{"n_layer": 13, "d_model": 160, "head_dim": 64, "rope_base": 8550.0, "parallel_block": false, "init": "trunc", "init_std_down": 0.0, "beta1": 0.95, "schedule": "wsd"}
MLP neurons of a small language model. Each row is named by its layer, matrix (down: output weights) and neuron, and shows model dimensions 64-159. Each number is 200 + 20 x the weight over its row's rms, rounded and kept within 0 to 999. A neuron's up and down rows have the sign that makes its largest values positive.
After each neuron's rows, "fires before" lists the tokens most often just after its 100 highest values on Wikipedia text that the model never trained on.

L9.down214,190,153,207,236,193,230,180,219,207,212,181,236,210,204,200,211,196,169,189,232,235,203,207,192,209,215,219,227,204,194,242,182,162,175,180,192,202,214,198,232,202,206,200,199,223,183,169,200,196,227,209,211,183,165,247,195,209,212,221,241,193,194,198,233,199,198,212,192,219,184,184,200,182,187,218,210,227,199,215,179,184,246,203,196,188,186,188,201,203,188,213,190,209,225,208,173
fires before: " |", " –", "%", " (", "(", " first"

L9.down367,203,216,205,184,219,186,196,181,210,225,173,197,224,185,215,214,221,222,210,199,226,205,207,203,202,219,175,216,169,205,212,187,215,202,224,184,168,206,258,208,215,178,197,216,175,206,175,192,201,187,210,207,250,224,242,202,220,210,219,195,181,177,197,193,156,196,213,218,170,166,207,202,196,183,185,235,206,206,221,186,184,201,178,192,186,225,220,214,155,217,189,182,183,185,233,184
fires before: "|", " Total"

L10.down423,188,171,186,219,204,212,210,208,172,233,187,222,182,186,212,193,193,185,209,219,170,207,196,190,188,243,167,197,194,191,218,187,185,164,175,214,198,213,194,207,189,249,171,233,206,181,188,233,221,192,201,194,203,173,203,228,172,201,178,230,207,182,191,213,211,199,181,212,229,197,191,194,170,185,226,196,202,233,215,160,213,201,185,155,180,211,178,186,202,184,234,220,211,228,218,212
fires before: " |", " of", ":", "="

L9.down359,212,213,211,183,201,204,227,218,180,204,218,188,179,192,226,195,198,166,188,218,212,182,203,147,191,206,166,221,190,191,211,192,204,219,208,197,190,181,203,198,178,158,228,173,220,215,184,204,228,223,201,166,199,224,207,177,192,182,191,234,189,195,229,175,194,212,175,192,196,200,214,187,185,144,204,200,212,177,216,187,190,165,177,192,222,160,189,172,210,169,196,207,202,173,226,221
fires before: ",", " he"

L9.down144,207,199,175,245,202,188,200,187,238,196,186,206,216,198,210,204,213,169,203,222,244,195,203,204,215,225,200,203,173,188,268,186,213,177,197,189,248,165,216,175,187,204,214,203,245,212,188,174,185,192,207,189,187,196,227,187,237,221,214,189,180,239,191,216,209,202,183,216,213,172,196,226,147,205,175,214,208,214,202,230,209,206,184,201,191,161,190,207,218,159,189,186,201,204,222,214
fires before: ".", " |", "%"

L10.down428,209,223,188,194,229,200,182,201,219,197,188,193,211,179,192,212,189,199,177,213,211,160,222,173,192,200,181,160,158,193,199,200,186,162,214,229,188,225,192,182,194,218,178,240,215,193,148,208,200,215,201,167,180,213,208,208,171,192,206,199,203,207,194,187,201,197,224,194,205,218,239,184,169,195,191,201,207,241,220,223,222,197,171,209,184,169,199,210,201,193,209,211,208,216,214,173
fires before: "-"

L7.down84,211,210,212,233,217,169,220,190,193,197,191,217,192,209,191,183,195,185,187,213,241,208,198,182,213,198,253,185,197,178,208,207,232,197,218,188,224,182,209,212,194,216,170,169,211,206,211,225,206,184,221,183,212,204,175,220,212,207,175,159,203,203,212,149,204,198,193,205,195,194,150,173,192,176,193,273,175,200,195,215,194,152,173,207,174,217,211,177,211,226,201,214,199,188,208,205
fires before: "=", "-"

L3.down310,197,214,172,187,224,178,219,188,197,189,183,180,194,207,217,175,210,186,210,156,199,155,162,178,230,190,191,213,209,171,195,196,188,197,181,206,191,211,230,194,198,190,190,191,197,201,205,226,200,180,204,199,194,200,220,209,214,164,216,227,212,204,203,187,238,227,190,198,158,191,238,169,221,210,151,198,219,226,194,213,238,210,195,189,201,175,157,184,196,164,204,189,172,174,165,216
fires before: "="

L7.down149,217,175,203,183,213,205,165,223,216,204,218,217,245,215,241,183,215,200,201,221,226,187,203,162,210,196,173,227,210,211,212,206,204,187,189,191,206,216,242,176,202,208,194,222,208,166,205,217,202,185,224,214,239,189,186,207,208,198,169,214,196,196,229,202,192,188,192,215,188,195,205,170,164,200,237,194,189,199,216,229,211,189,185,226,212,153,184,181,170,203,191,199,217,209,219,230
fires before: " |", ")", ":"

L10.down210,193,187,202,203,168,147,219,235,195,208,202,167,203,222,228,233,190,184,213,231,178,191,191,211,188,175,194,208,203,236,216,177,192,195,192,189,189,182,219,180,202,169,223,208,175,177,192,230,195,193,167,172,204,194,233,191,218,170,197,212,213,217,220,194,185,202,200,191,178,197,197,188,171,223,193,199,182,200,211,224,192,204,227,167,176,162,202,168,202,211,202,205,196,154,188,227
fires before: ",", "-", "\n"

L7.down338,190,213,206,193,210,177,146,194,171,187,200,191,167,186,220,195,215,200,182,186,221,193,198,208,231,201,209,214,235,205,192,208,221,195,204,191,206,203,213,205,199,260,214,207,189,213,207,222,242,190,191,225,238,176,203,203,217,187,207,241,185,203,197,244,179,184,192,210,172,184,216,205,200,172,211,208,236,197,203,179,188,221,202,216,180,216,218,183,201,171,187,195,207,205,243,246
fires before: " |", "|", "."

L4.down75,212,178,188,230,171,214,196,188,238,161,197,244,186,222,205,171,173,217,194,189,169,195,211,189,204,183,207,175,193,200,202,182,219,198,229,179,218,185,190,182,210,198,212,177,230,218,202,228,210,223,234,192,203,207,207,214,206,177,229,174,187,193,187,211,188,184,208,206,226,194,205,189,200,201,183,161,190,190,197,180,205,186,187,232,234,228,193,199,182,184,179,167,211,177,192,160
fires before: "\n\n", " a", " an", " the"

L9.down150,185,207,186,200,213,191,201,183,194,169,204,189,236,182,185,218,208,242,202,151,212,189,235,192,212,224,197,193,172,193,205,209,219,213,175,234,201,190,196,189,192,207,202,214,226,236,216,203,207,181,219,191,212,223,155,213,197,192,203,173,198,205,181,218,180,233,229,196,182,191,192,185,181,205,220,191,206,220,204,230,203,208,208,216,210,162,142,200,228,214,159,208,227,219,203,219
fires before: "-", "il", "mit"

L7.down83,191,210,202,250,222,209,175,209,206,199,233,187,213,190,198,158,211,171,211,181,196,204,211,160,195,212,186,169,186,183,228,214,224,193,196,216,231,215,190,196,159,190,175,225,199,151,227,215,216,194,182,204,208,202,210,212,216,217,185,194,194,203,205,194,229,208,169,230,222,155,199,190,240,193,229,205,222,216,170,198,187,204,218,200,164,211,198,213,180,174,221,220,211,179,218,181
fires before: "|", "-"

L7.down6,193,178,183,197,157,221,186,228,197,221,205,191,206,212,208,211,184,195,220,209,198,193,201,198,212,172,206,186,206,220,188,207,183,185,191,173,180,210,203,198,199,209,261,209,181,196,179,215,182,226,230,201,211,231,172,225,174,194,204,213,196,206,203,177,183,176,184,252,193,196,214,213,206,199,211,216,184,217,213,184,181,191,242,198,205,219,169,207,206,196,192,183,197,209,198,183
fires before: "s"

L7.down174,201,182,183,197,195,198,187,182,190,149,214,212,185,172,150,188,208,176,202,209,222,193,235,188,161,182,177,166,174,205,185,231,176,211,141,200,225,214,175,172,238,208,191,208,202,187,179,206,221,200,232,194,188,199,159,187,219,204,215,225,231,205,167,224,181,206,194,224,181,229,175,196,216,193,210,181,212,241,185,209,211,199,190,201,211,201,211,184,180,173,202,171,227,200,197,206
fires before: "-"

L7.down309,190,222,239,219,172,188,244,223,216,207,178,215,195,230,197,205,189,215,183,180,215,197,193,192,190,179,231,189,160,200,218,175,192,227,213,176,215,201,232,168,235,196,184,188,173,245,191,214,209,209,221,219,220,196,164,233,180,209,226,205,223,205,223,169,215,205,223,188,192,218,159,186,165,225,229,183,181,196,189,200,216,169,196,235,199,195,220,195,155,188,217,211,204,195,206,210
fires before: ")", " (", ",", "age", " to", " in"

L9.down403,182,194,225,213,190,205,203,223,223,200,195,204,200,177,208,187,181,196,185,169,196,198,186,218,197,212,193,203,195,185,202,182,209,226,191,241,159,213,227,186,231,182,171,199,156,226,187,165,196,235,236,187,185,208,232,204,205,160,204,176,191,213,209,173,211,191,175,193,193,225,185,209,230,222,185,224,218,200,215,196,187,159,188,206,213,196,205,205,194,178,221,236,157,171,197,191
fires before: "-", "|", "born", " •"

L10.down77,179,216,210,207,170,229,201,173,184,206,192,195,179,185,162,221,200,178,193,193,196,178,223,193,183,198,208,204,227,183,159,187,191,151,170,223,195,211,181,202,182,209,161,195,187,186,210,207,212,215,143,208,214,194,181,238,195,172,209,191,224,202,248,210,207,181,199,218,214,176,195,203,209,179,217,221,206,201,219,211,188,200,201,235,177,221,180,212,213,220,193,210,191,256,197,212
fires before: "-", "=", ":", "Population", " ("

L10.down73,236,237,194,217,176,202,212,203,206,192,212,172,207,199,212,179,207,206,226,195,189,198,196,192,201,184,216,192,171,225,167,217,221,183,214,175,199,205,194,219,177,231,230,231,222,178,206,177,212,198,190,174,222,240,189,214,203,183,198,192,205,246,198,206,199,211,227,224,199,188,197,193,209,257,193,211,203,194,177,214,186,201,196,229,155,188,228,231,201,175,208,219,204,186,209,211
fires before: "|", "ti", "  ", "ted", "-", "tor"

L9.down308,220,181,182,221,202,195,198,172,172,220,211,204,203,195,198,212,190,187,197,218,204,193,208,192,215,220,170,239,196,210,225,193,207,202,219,183,188,228,201,222,202,196,212,157,222,153,174,193,253,192,201,179,205,220,214,182,213,198,229,203,194,221,195,204,164,220,185,205,202,180,208,185,157,214,192,217,188,234,179,204,193,208,207,214,222,203,195,186,208,188,233,202,209,180,210,221
fires before: "\n", "\n\n"

L10.down301,205,189,227,198,178,217,219,194,162,174,200,171,232,191,231,207,192,216,212,217,259,219,211,185,178,177,207,196,204,204,201,176,170,204,198,230,179,231,194,150,218,178,191,180,202,199,176,169,196,182,195,165,241,195,199,187,231,205,205,185,198,187,202,216,203,182,175,193,211,175,168,182,162,224,178,214,210,184,190,226,189,165,193,221,210,222,235,222,211,183,222,156,171,202,211,226
fires before: "-", " (", ":", "\n", "°"

L2.down382,204,231,210,211,194,192,189,214,170,203,184,219,208,236,201,206,187,195,209,212,190,186,186,163,187,175,212,192,184,218,191,201,179,190,232,208,168,222,229,168,187,223,197,217,224,199,196,204,186,174,211,199,194,245,198,192,200,209,199,193,180,208,235,211,168,180,208,207,194,196,216,180,221,184,232,210,188,197,200,219,207,197,197,198,228,172,188,189,215,239,176,174,193,222,193,182
fires before: "=", ")"

L9.down178,200,202,209,227,205,175,202,195,170,230,206,200,208,201,152,200,195,219,194,190,203,223,225,166,210,188,189,215,232,195,184,201,217,175,205,197,224,225,190,208,195,185,191,201,204,195,196,182,217,213,200,217,224,199,215,209,214,205,207,204,211,212,248,170,195,211,180,206,224,190,221,190,208,208,222,186,189,225,191,201,214,205,190,221,229,195,190,173,200,194,190,210,173,192,214,204
fires before: "\n", "=", "\n\n", "The"

L9.down258,210,219,181,170,212,213,170,207,185,218,191,193,185,210,232,198,202,187,193,197,184,202,208,136,176,206,196,207,202,211,197,190,209,189,194,225,215,234,224,190,207,183,199,204,210,228,197,187,204,183,213,198,220,203,186,153,168,200,205,187,224,190,193,201,169,243,213,198,235,206,210,218,185,214,228,170,245,243,210,220,201,227,196,227,195,169,200,190,196,154,184,222,229,203,221,217
fires before: "-", " |"

L7.down445,231,183,191,194,218,194,219,193,220,202,215,209,194,179,180,196,188,171,178,214,180,207,204,199,203,175,196,190,208,175,227,203,214,229,198,240,211,205,198,173,218,185,224,207,187,197,182,189,208,215,209,221,175,177,217,231,227,214,212,220,238,225,182,238,187,218,194,171,233,236,184,212,237,197,187,213,198,201,191,204,207,198,201,227,171,245,213,190,173,226,229,204,219,202,232,203
fires before: "-", "\n"

L7.down271,194,172,233,197,174,176,202,198,196,188,207,229,202,224,159,190,210,174,216,206,186,249,206,174,167,180,215,173,213,186,190,199,221,225,207,188,197,193,209,180,214,183,181,202,179,240,190,208,198,185,197,218,182,175,197,200,200,201,222,215,214,208,195,169,170,239,191,234,190,179,204,181,207,161,230,195,220,194,178,232,207,181,206,201,221,173,168,215,178,193,166,217,196,248,187,194
fires before: "-"

L2.down428,149,191,204,210,224,180,195,190,202,216,181,218,205,210,175,210,193,199,176,184,181,196,206,191,240,164,218,240,177,216,184,182,192,210,185,209,198,227,239,185,227,175,223,192,217,186,182,160,186,200,180,197,216,197,173,214,186,191,165,201,192,193,216,201,197,215,185,178,205,224,178,166,210,222,217,223,179,200,194,202,208,146,156,166,187,176,188,193,216,238,191,193,254,215,180,199
fires before: ".", "-", ")", "–", "}", ","

L7.down130,201,165,202,199,210,214,217,201,196,188,218,205,198,217,229,207,184,234,200,186,206,217,181,206,203,187,201,170,207,207,209,202,207,194,184,218,169,200,232,192,201,239,194,200,180,231,196,233,164,194,247,229,220,230,157,222,194,213,234,179,234,197,225,188,221,187,250,210,217,248,199,204,238,216,225,223,197,194,229,225,215,195,222,196,146,202,173,201,190,223,184,161,192,201,187,154
fires before: "=", "\n\n", "\n"

L3.down426,222,216,204,236,229,192,213,218,197,193,201,187,185,172,148,232,199,186,166,166,217,212,196,170,179,216,240,215,201,195,200,199,200,187,237,181,195,229,200,209,181,210,188,194,188,204,174,207,214,153,230,190,197,213,178,185,204,171,180,184,224,205,195,166,197,186,219,199,196,192,152,168,202,191,244,207,172,209,215,175,181,201,202,213,201,182,209,157,176,189,193,184,202,194,227,193
fires before: ",", ")", "–", ".", " ("

L10.down358,249,159,205,182,199,212,197,191,194,242,184,223,198,176,171,176,199,221,194,241,173,207,197,161,204,204,194,201,203,184,192,261,171,171,204,225,221,222,190,205,163,193,198,180,180,198,189,195,195,201,193,229,178,204,175,188,219,197,212,228,190,164,239,213,223,192,209,191,200,208,241,203,213,176,205,178,179,210,180,215,219,239,190,186,201,184,192,187,217,213,192,189,223,216,174,237
fires before: "-", ":"

L2.down414,163,210,155,210,210,196,180,186,168,195,194,159,169,209,174,193,185,234,187,204,184,194,197,174,206,168,207,211,198,176,207,209,176,211,161,192,203,196,189,195,175,162,200,194,222,195,195,195,210,195,197,192,219,211,172,192,222,194,188,184,189,175,185,221,200,211,158,172,207,167,215,181,212,194,225,225,197,195,179,196,185,188,176,197,229,208,197,188,195,184,199,190,199,149,199,207
fires before: ".", ")", "–", "th", ","

L4.down262,208,197,186,189,160,197,179,218,202,189,229,191,193,250,209,216,177,230,179,208,185,193,189,181,217,154,183,231,206,181,209,200,206,202,207,214,187,206,195,198,195,168,184,221,169,202,199,218,217,195,189,195,178,149,200,185,229,204,222,153,210,185,180,186,209,201,211,190,189,231,213,238,192,208,210,163,196,193,160,223,188,180,205,215,172,155,226,202,186,191,203,196,217,200,203,195
fires before: "=", "\n", "\n\n", "s"

L10.down413,216,199,188,192,193,173,244,205,184,214,225,196,185,177,211,184,223,196,220,213,185,198,184,174,224,179,179,201,155,228,172,187,198,183,212,196,212,183,229,203,214,213,206,196,217,227,218,201,208,207,171,190,205,208,180,170,202,168,188,187,211,221,206,165,186,209,204,185,173,242,186,197,206,190,173,221,212,220,231,185,182,172,219,235,223,211,201,197,214,183,212,212,170,195,212,188
fires before: "=", "ics"

L9.down200,210,212,204,178,202,200,199,225,204,207,196,197,204,232,183,237,215,190,196,211,168,178,179,199,185,199,166,218,238,198,209,181,180,185,197,188,167,225,208,189,213,205,199,180,195,173,195,256,238,210,182,165,220,194,223,192,214,185,185,215,191,199,200,205,196,207,182,199,208,238,219,167,173,199,192,209,193,235,196,196,168,215,215,210,197,202,202,209,224,219,243,230,191,169,214,225
fires before: ",", "s", ".", " he", "\n"

L9.down61,175,176,188,242,204,220,205,189,182,223,206,198,213,218,156,221,225,203,187,216,238,201,244,219,224,194,208,207,172,224,215,199,198,200,167,213,185,247,182,233,147,200,188,177,209,200,181,238,240,198,231,204,204,207,199,238,164,233,193,229,191,192,174,199,187,207,189,225,200,171,236,191,186,190,209,203,219,250,153,189,177,195,171,196,190,208,205,196,192,209,213,230,221,203,207,214
fires before: "\n", "\n\n"

L2.down127,205,175,211,169,201,221,179,216,206,178,204,191,200,208,210,249,207,202,232,174,212,212,211,202,199,207,217,191,211,226,180,179,195,194,240,195,217,198,189,206,165,199,190,182,169,206,205,227,211,204,229,230,217,222,195,229,197,201,204,190,226,198,181,184,181,207,217,205,197,219,184,209,174,193,204,185,177,197,209,194,204,214,220,204,224,214,205,211,190,188,186,201,175,201,205,214
fires before: " |", ")", ","

L7.down340,192,172,198,202,199,211,227,200,184,204,220,173,223,219,202,180,208,189,189,224,210,202,187,210,197,203,189,215,155,173,191,206,192,210,206,247,162,246,193,218,195,179,177,208,205,190,188,211,224,230,186,225,191,167,221,204,223,201,196,247,182,213,215,189,203,206,205,209,183,167,226,197,217,235,197,165,185,178,167,193,218,164,197,185,181,226,200,198,190,185,204,214,211,236,167,177
fires before: "-", " a", " \""

L7.down79,203,197,198,219,176,191,184,188,204,221,198,166,215,187,178,193,202,176,210,228,184,211,207,177,191,192,182,199,237,208,211,211,203,197,223,114,179,218,198,210,197,223,198,210,222,183,198,195,227,193,158,195,229,203,227,216,239,176,191,231,190,194,205,191,183,187,204,185,199,229,183,180,193,204,184,194,243,202,157,185,195,211,205,172,183,191,173,184,191,184,177,178,206,192,198,247
fires before: "|"

L9.down252,198,201,173,175,183,226,194,205,197,204,217,171,180,181,200,224,231,218,195,177,197,179,220,188,169,186,167,227,209,195,197,229,211,229,246,155,167,191,196,168,219,187,203,172,174,197,200,198,212,225,231,206,196,218,142,193,211,182,263,217,162,190,210,215,215,208,194,217,192,190,193,220,199,204,203,248,183,223,204,198,220,224,222,192,216,203,199,195,201,193,216,214,176,171,178,200
fires before: "s"

L7.down382,173,193,201,205,162,204,188,196,241,207,210,180,229,208,188,188,215,226,179,210,176,184,219,183,172,184,185,213,195,179,233,227,228,213,209,190,229,189,152,208,182,189,205,205,194,169,204,224,209,223,225,201,214,212,191,216,189,167,220,189,181,196,165,223,195,168,194,202,195,196,184,224,191,166,191,184,174,205,191,229,171,222,216,164,201,173,197,203,180,210,190,201,214,199,192,191
fires before: "=", "\n", "2", "\n\n", " the"

L7.down227,233,216,225,213,176,183,175,226,191,191,213,176,205,205,213,184,244,183,178,210,243,215,191,141,193,210,170,152,216,215,186,227,205,186,228,204,210,204,196,209,193,216,204,210,243,192,186,171,191,234,195,215,204,189,206,219,243,185,192,191,180,172,215,204,192,240,196,242,191,206,181,230,184,219,188,190,214,219,201,182,217,199,205,202,243,175,226,202,202,196,202,203,206,251,197,221
fires before: ":", "-", " his", "|"

L3.down37,228,167,200,173,228,195,221,194,184,204,219,198,197,197,184,186,211,179,202,218,203,220,222,196,211,233,219,211,186,192,204,204,186,162,209,228,207,220,190,187,200,228,165,216,189,217,196,199,214,215,239,222,185,218,194,200,222,211,189,198,184,191,188,177,210,192,180,221,210,213,220,209,173,169,215,188,192,166,189,201,214,210,187,204,212,210,196,192,194,189,226,198,168,179,195,201
fires before: "=", "\n", "\n\n"

L9.down415,212,191,175,180,195,205,200,217,184,197,190,196,195,213,196,214,207,178,197,210,188,195,212,173,233,234,187,211,232,232,228,202,178,211,228,173,152,241,222,193,183,181,220,157,222,186,179,213,232,159,180,183,198,209,214,162,159,203,217,214,198,175,210,211,215,208,181,203,191,194,202,197,175,227,228,203,183,188,205,167,215,177,188,195,196,204,218,179,192,166,198,190,180,192,205,267
fires before: ",", " he", " she"

L2.down75,211,205,190,246,209,184,209,216,207,182,209,213,204,193,194,227,179,219,170,200,188,167,175,198,198,176,225,221,198,219,233,211,165,174,199,188,191,224,211,182,208,216,159,182,211,211,186,225,216,172,208,204,188,191,171,212,223,173,184,208,207,186,192,176,183,188,184,186,146,192,230,195,220,201,228,210,189,194,194,183,220,203,187,206,180,198,175,177,185,166,212,223,202,158,214,200
fires before: ")", "–", ",", ".", ":", "s"

L9.down7,185,192,227,172,209,209,204,213,212,200,227,171,190,180,217,208,201,220,183,190,195,217,221,204,212,182,224,189,239,232,189,181,175,216,212,219,188,181,198,182,189,208,207,184,180,160,187,210,206,227,235,199,156,193,177,167,204,219,209,194,190,237,206,173,201,196,228,204,210,217,223,187,207,196,178,198,217,182,200,195,203,217,184,178,168,241,185,214,177,188,190,213,185,271,203,182
fires before: ")"

L9.down428,192,198,190,199,177,216,202,204,183,194,205,188,205,174,182,170,194,178,230,181,226,229,214,203,183,210,211,207,222,214,206,243,187,194,201,222,216,182,198,191,203,176,203,199,183,205,221,214,200,184,196,188,194,189,170,185,221,224,207,209,215,201,196,205,179,171,192,193,196,143,200,214,229,203,222,177,184,219,211,193,200,214,209,196,207,227,204,201,185,159,160,188,206,199,226,238
fires before: "-", "e", "on"

L3.down177,199,214,212,200,235,210,188,178,204,196,179,239,215,249,230,213,164,195,168,238,245,200,183,192,170,222,199,191,191,251,232,208,225,211,240,204,207,216,213,176,196,208,197,194,231,210,235,230,213,202,193,184,175,166,170,183,200,192,243,200,198,197,202,221,222,199,221,194,188,206,209,208,184,187,215,203,197,214,219,192,180,189,191,222,201,180,186,210,233,233,190,164,233,209,206,193
fires before: "=", "Population"

L9.down429,218,196,191,220,182,204,193,206,213,179,212,191,191,212,194,223,204,240,203,209,177,190,202,203,185,198,216,176,169,202,186,182,188,193,192,185,193,180,206,194,204,176,214,190,187,168,192,209,181,221,189,194,194,259,221,197,219,197,221,209,213,165,154,226,167,218,221,207,215,201,232,222,224,206,192,234,187,196,193,196,192,201,224,193,213,202,178,187,213,198,159,184,196,232,211,264
fires before: "s", "gor", "D", "for"

L4.down166,188,181,214,219,166,225,186,196,193,184,198,194,186,217,224,171,201,224,169,176,201,215,191,220,239,177,186,164,198,193,161,227,216,200,192,158,183,178,217,209,203,195,178,192,182,219,199,214,222,245,215,191,194,190,211,226,209,170,227,191,214,202,190,203,204,226,204,215,196,213,171,219,159,199,183,209,223,181,200,206,219,237,191,177,216,206,233,199,235,197,188,198,204,217,173,185
fires before: "s", "on", "os", "men", "ona", "ve"

L7.down430,173,195,183,163,225,188,233,227,189,168,247,214,195,202,203,207,192,195,184,191,187,210,200,201,215,182,161,202,194,218,176,197,204,186,170,213,184,225,201,212,177,169,210,194,197,183,198,170,187,200,185,212,210,220,210,190,207,178,218,215,183,209,168,184,189,133,194,192,173,213,199,231,210,202,213,224,188,195,218,174,200,204,207,202,171,186,156,232,224,171,197,173,181,231,238,201
fires before: "s", ".", "D", "k"

L9.down365,198,186,211,188,210,206,192,227,204,218,194,227,199,204,235,186,206,210,184,204,178,187,196,174,187,225,184,193,202,215,210,189,212,179,222,191,236,185,243,205,224,215,180,199,218,178,210,191,208,201,199,219,195,195,189,222,149,217,192,199,217,207,209,191,196,197,216,172,248,169,190,181,196,195,226,136,189,237,203,209,217,196,202,206,231,198,209,243,191,200,233,175,177,193,214,162
fires before: "-", ","

L9.down133,185,206,184,169,202,185,181,205,218,201,184,211,251,206,166,211,196,208,183,173,236,196,177,200,211,201,219,218,199,202,168,184,213,199,207,144,179,199,191,223,184,182,178,218,226,206,204,218,218,184,219,223,201,200,214,215,191,205,248,225,198,178,190,183,172,208,197,194,207,146,209,191,219,162,225,202,205,199,232,206,202,186,193,203,178,184,192,180,222,208,194,215,209,196,200,183
fires before: "|", "Q", ":"

L9.down247,209,170,193,183,193,218,188,166,150,196,215,191,233,228,202,219,179,235,241,193,208,206,197,198,210,203,182,178,188,221,203,166,184,171,180,204,181,207,180,211,223,189,173,207,203,201,172,204,244,198,204,221,230,217,190,199,199,216,191,206,234,168,205,179,217,218,189,232,236,190,227,208,201,219,176,175,213,169,223,214,188,197,211,216,193,203,222,213,172,186,244,215,206,183,198,204
fires before: "\n", "\n\n"

L10.down125,186,215,173,206,204,213,214,178,195,189,228,176,184,188,182,243,171,219,198,203,231,185,201,182,226,170,224,228,192,187,213,194,206,197,187,222,216,205,176,167,219,193,207,182,169,170,191,167,178,200,185,214,212,189,179,183,202,185,169,192,201,208,205,189,180,165,200,189,163,189,192,182,159,195,182,207,200,218,205,208,192,204,193,213,227,203,172,211,193,209,183,211,191,197,192,241
fires before: "-", ")", "–"

L9.down199,237,199,173,215,209,188,198,210,167,197,206,205,199,210,191,177,175,177,194,200,187,201,244,194,219,205,196,215,180,225,199,219,198,179,167,171,200,217,198,176,183,176,186,219,199,183,203,204,249,170,210,213,194,199,207,208,211,201,196,203,190,180,171,215,199,230,176,207,213,215,187,216,212,170,177,196,213,214,203,189,215,225,222,237,212,188,200,190,202,184,232,220,173,223,208,209
fires before: "\n\n", "="

L7.down172,162,205,211,221,196,200,212,217,171,187,170,221,187,184,198,207,220,195,179,200,213,181,233,197,193,194,202,230,218,192,219,191,218,165,230,213,156,199,234,185,209,216,205,182,201,194,207,217,222,217,210,224,206,226,196,192,214,207,205,247,190,229,223,240,233,174,200,195,162,230,184,201,232,214,153,222,199,159,187,201,223,198,186,197,183,209,200,193,188,243,198,208,195,215,218,200
fires before: "|", "\n", " |", " 1", " 0", "-"

L2.down83,195,219,192,195,218,201,184,206,192,197,187,195,175,210,175,211,227,218,204,180,139,205,195,222,200,240,164,177,184,213,196,202,198,209,206,203,206,179,193,208,209,225,190,221,201,234,178,207,202,215,199,154,199,204,210,186,177,194,191,174,197,177,207,226,211,200,177,172,219,219,263,200,218,185,195,243,186,177,182,184,194,200,211,189,219,209,184,165,205,241,214,198,199,173,184,203
fires before: ".", "th"

L7.down147,205,194,167,229,191,187,192,170,176,199,181,178,208,211,234,163,201,206,209,184,209,222,200,199,198,191,243,189,233,151,229,221,206,198,184,206,199,217,194,177,205,181,241,208,207,177,185,203,188,254,182,231,242,191,249,207,170,197,215,203,202,209,218,184,201,181,188,187,211,164,202,199,236,196,192,198,178,219,201,198,226,223,194,222,199,184,210,195,196,194,214,182,205,202,171,169
fires before: "-"